config = dict(
    num_key_value_heads=6,
    vocab_size=8192,
    learning_rate=0.00124,
    lr_mult_o=1.51,
)
MLP neurons of a small language model. Each row is named by its layer, matrix (up: input weights) and neuron, and shows model dimensions 128-255. Each number is 500 + 40 x the weight over its row's rms, rounded and kept within 0 to 999. Numbers have three digits each.
A block is one neuron, or neurons of one layer that tend to fire together. Before each block is what it responds to, as a language model described it from the Wikipedia text at the highest values.

Tokens inside nationality-plus-occupation descriptions after names in Wikipedia bios and lists (Canadian curler, English footballer, Japanese footballer), and separators or units in infobox/table data (km², ·mol, /).
L10.up498:482482520476452501531477496442555509485523470503528512471466563518501509502492480487438471543521475499471455499493481431467539525501475567553501454484505531489484546582519474477523450474547448553487457507506449491499474545552605454482496531499490458494491465471381483544496533514477530491519492516472562479473512582499427460467540551502549465561461385508519461476497524465488515469506

Fires on the space token just before a number, mostly the day after a month name or "on" in dates, e.g. "June 2", "on 8 September", "October 21".
L11.up125:396541460496465565462446504457509494511487424454507506523497610390518444478472498458502520553469514416536507503481500477505483519516466609521432491543546576552504484512475559502418491559538505490530517551525486547505513513561494506544559523457504446492504567464437418525497477528608464394507444506455495513503500452458530493511509433558515551444514571477555500504522543542478484477488
L11.up202:490473482502466486496541567458487546435500501446454472453486570486521518435515504457519465480447546462522522519509476441508547463473486492486441433513538613546405505508445516593529418494507518546434438524493470502536527549562421501421566479485462516607480477511486524467502463457562516435545452485478483499478517473499489471509468503544480483528505533480572486502592525452501503532512
L11.up792:496477545474472479515481529456513512472447569473514499483565612520559541485536597453542448488447507482484572509551468439460561531522534498569546464544396520509522508520496623481546549517518505461514495548512494542539506417454502512466481513532539462518505459415570512494542526485558475498537444470404494505528538498455499521470548473475500443516490446467466487492635543500474578516508
L11.up858:549498465453456479544474579456525485538475509478416447471501492513563480521438506506508518555455506489540419534645477558560463472465484544500552536465523589575481528473569500453483435535497535413538509495453476487551462417531473564514466523495533511536562512502466568505535504483490483452485461532507484560445497511544465503535485516547526453517557496484484528441499459551498544517514
L11.up881:468597428485508567477469471512521542506527488471464487531584502498497465520519460497499479468487499446481475499490518439485570496561527519479531491503501480499504575491485475494547462491483541560490514470521472519485545563539433507596561534530482446461499497461429499469526475583500480494513423454424503515414511535498493514536515460566511529510614486485538558523480508555505497476536
L11.up890:434534458443505539470500507507486482522396561436555478476469485490502489516493488480487419489419471457473496499536441460463518545564432459524513476556480525516473546491447578533564527514485467553497511493490461477510504476547502523469486515529483468539435548476490568480508447519529500507514541532502553485505548522496525536479459493532539482577480520532553483552508512485506553488498
L11.up1049:482536496461456501425524483444503613472523531536502583409523490472435458494526524464515522486451479487530464448524504543462548517520443510484470467513488544538462571478497576461568410444505483472520512482528465555511518485502434539554496532504513559542553494545516504559539502459571448493546426454516517459422491456509509431483486432557522530547487510577489518475517486470511470487474
L11.up1359:562527550469479432484464550597501519510467512448440517452527551500558521536443488534491454463490431578560579487485482510441506509522515458507525476450512525500465528551529541437534445479494512496462507452571481497479469510585471526420545437556553502504487513455451491526593427542537512566529491500554516468442474486557479466490503491417564383494491528515526538528479515514486521578537

Function words that open a new clause or appositive after a comma or "is/was", such as and, but, or, and "a" in "X, a British microbiologist" or "was a Romanian politician".
L5.up45:580501528470537494490456521443442491469538546440491524473431523486524505535531477449539468507483585530502481486530568439524443484528470451529494559562506555485475482490411493489468381435511487502502539514459479417519444459543506473449480492519523518535564449449442491498550534496493486465548530512590483478409519472476509438491504496572511420489502481579515454471547520534508421567548
L5.up160:580568508513594535529505529485456441431471512549508496481466531502545519489469511516475487561512511526520459474479519466496527545484523505506438483554434534500445491530475486478426430491502409454477463524481483528479516511487496491519529496402571456470510516448482454480543473532459543540544517399498512456455512507522447487528425484494516428491451476510524501459539452508561526510490
L5.up374:548476552464502490507506474486462478507494545519495512452545588520487542546501540510478481446569502528503471485505473425440514556471519468574485478522448547498419486496478512509508476425529513475541525515483451495499538553508547511491454437484444459468461416524449566396538476479499488530474493474494504494470526468544467534526538537462530407479440411492580466495592485474552507534466
L5.up529:529507503516435513507473532443462551469508490504514492485491559475473525427433521505517484485485476518490489471485441530567481542466510506496473488555465527536455553531444460516531491479510471492565501484545495426465515505543433531485470506556502546441562432542525454425549468517483487539526498448498479497493517536496551485514487488508515487488527459510565523528502403501525540503482
L5.up857:451463573492477544506540507472426521490506426501533487460467520495549553479554507467480483503461461550503482483516519530539515539482497438524457472553523535561416494546438550480526498462519473373464485501493484413480504517561470520469474516424446517444557472506465509409566489522493510557434443411512509506520476494496461505433539563490538447474532469548462508470502487575367516520497
L5.up951:528504497396500519521535518568494490490561504472466566476440503506482514439482521545501495464489486496476497482571569536533518520485461461534463482501469506478407491551501600515444546468503512486517498484579487448419478516374475543474447504518484541427473473447497514521486528519464490484502448531591516461604504490437462476529478546428426479498486436472489459485524463506408509471440
L5.up1017:482453516462479512587536495516449490521603505481536523474443488439523502449476511470509455504467459459473440471564514481488481564585500516490442581643463527512491489476458532559462507479497421430503445478496484447522430566549453496546516482467505506499493467465467491509511532533543476472487430423543509515522536525462469575497519584470468453453567505570516462467506532499457590579516
L5.up1307:493452519439459489664513543482480518521522513494525493498465512494508613443498506458560485496511565448516489502546522464494446586525459454481487520580407523539465440495467538463439444453502555441528477526468463447525466586592402496540495426511425488498490583519496446398475504522503499434461520446522494523480542467480490558512526502483424433505515510538497476504587486507478546512574

The space or first digit right after a month name in dates, where a day number or year follows, as in September 6, 1994 or 25 November 2006, plus digits inside latitude/longitude coordinates.
L5.up277:540459419505480469534504523506486508456554621494490418470487531536531485529530527539481525488475440472526492449500472476548450513486484465491477482525512506490440610561537456521426475494493487486490492550522460467524516594530533530551523515515485478502532462530540491512451469390537482519512489515526520476529478517493557577575482449579525492406564482478509543566461554521475576475451
L5.up382:511529485458440534563461484422402551512619570506442472381437519393478477518537553479503514432524512441512489537521504499520450460455414468515518499532428555518510533507504575508528457408498576495467486544510504487492532596469527498465493505483469500514582449461473465511520491457485463486514495482493514496466489478412497573568462488542488457472480480491562494547475511534523471528479
L5.up388:490480503423553416530484452504528543493559588489459509449530514493578512534454480450401524477507440469513450513572491503445541512468417540483413489491416488464451606536479594494518525559494500480483485533588466457555456534487559457449493553531556544474547471442544481444521445475569446539426513506476515403530508501530517502522499479517521441493516494554506573490527504508509511462437
L5.up500:482574543404471509588470405455447592486510540484478502412497531399512483603544533480536514483512472422423499542563531523434533511454434440448428468471510532524486479584507593480469498389489500493466449495578506489440440552481461489506430492503527500509594497486462543521526431529572431497521520519512481535523517499391525556533508540523496479467520447523500510580497485533469532519496
L5.up516:553565460475437511484528445551471549461537606459519504412433538445480500540441478460445520534507505503514508574497485500598412489443392461464539511478454573549467542561508525502468412524537489533471493569564468455508542544535526497480529493526454476503477477535462484424523445488510463549508525523513502445472487412463479562494517479524499505501512506487526536512573597470510473485432
L5.up676:453505527486472503506426559494483524447566584535491473450472537521469474522457544483443482483515453508477406483481448519542518543503472456493492493540479513460452568504477501455464523526523504510539466546505456495461477514501491420438486527466492523440550485454531518460549429499497548524478487498513521603542510470501484476543586460480519515534467486483498516431563465508538509571418
L5.up972:436521436468404485497462455411489526472515539447451526487458511488526507542507567473447558584524411458535469454476446510484485534492489482467485484515523529473451539526464495493452555471495584503502514502578475496531489557474495495483492502514497476412519500537524530466483412504493476470493484528565520470515500550466467525513527413500486468550598459449584506480475430445482540547523
L5.up1330:483473479475455470478494483543462500555467553512511506469492510418511480570534510452498477513552448519530489467532433509481454544524473493503463447461483571478477618535441580478459510512506482533518521480594505476506530532465498535557492490549460474513500437473506497520453474441546480536494538523506530437529527477501524552477500553465541474420541519513612517480512427513535550520511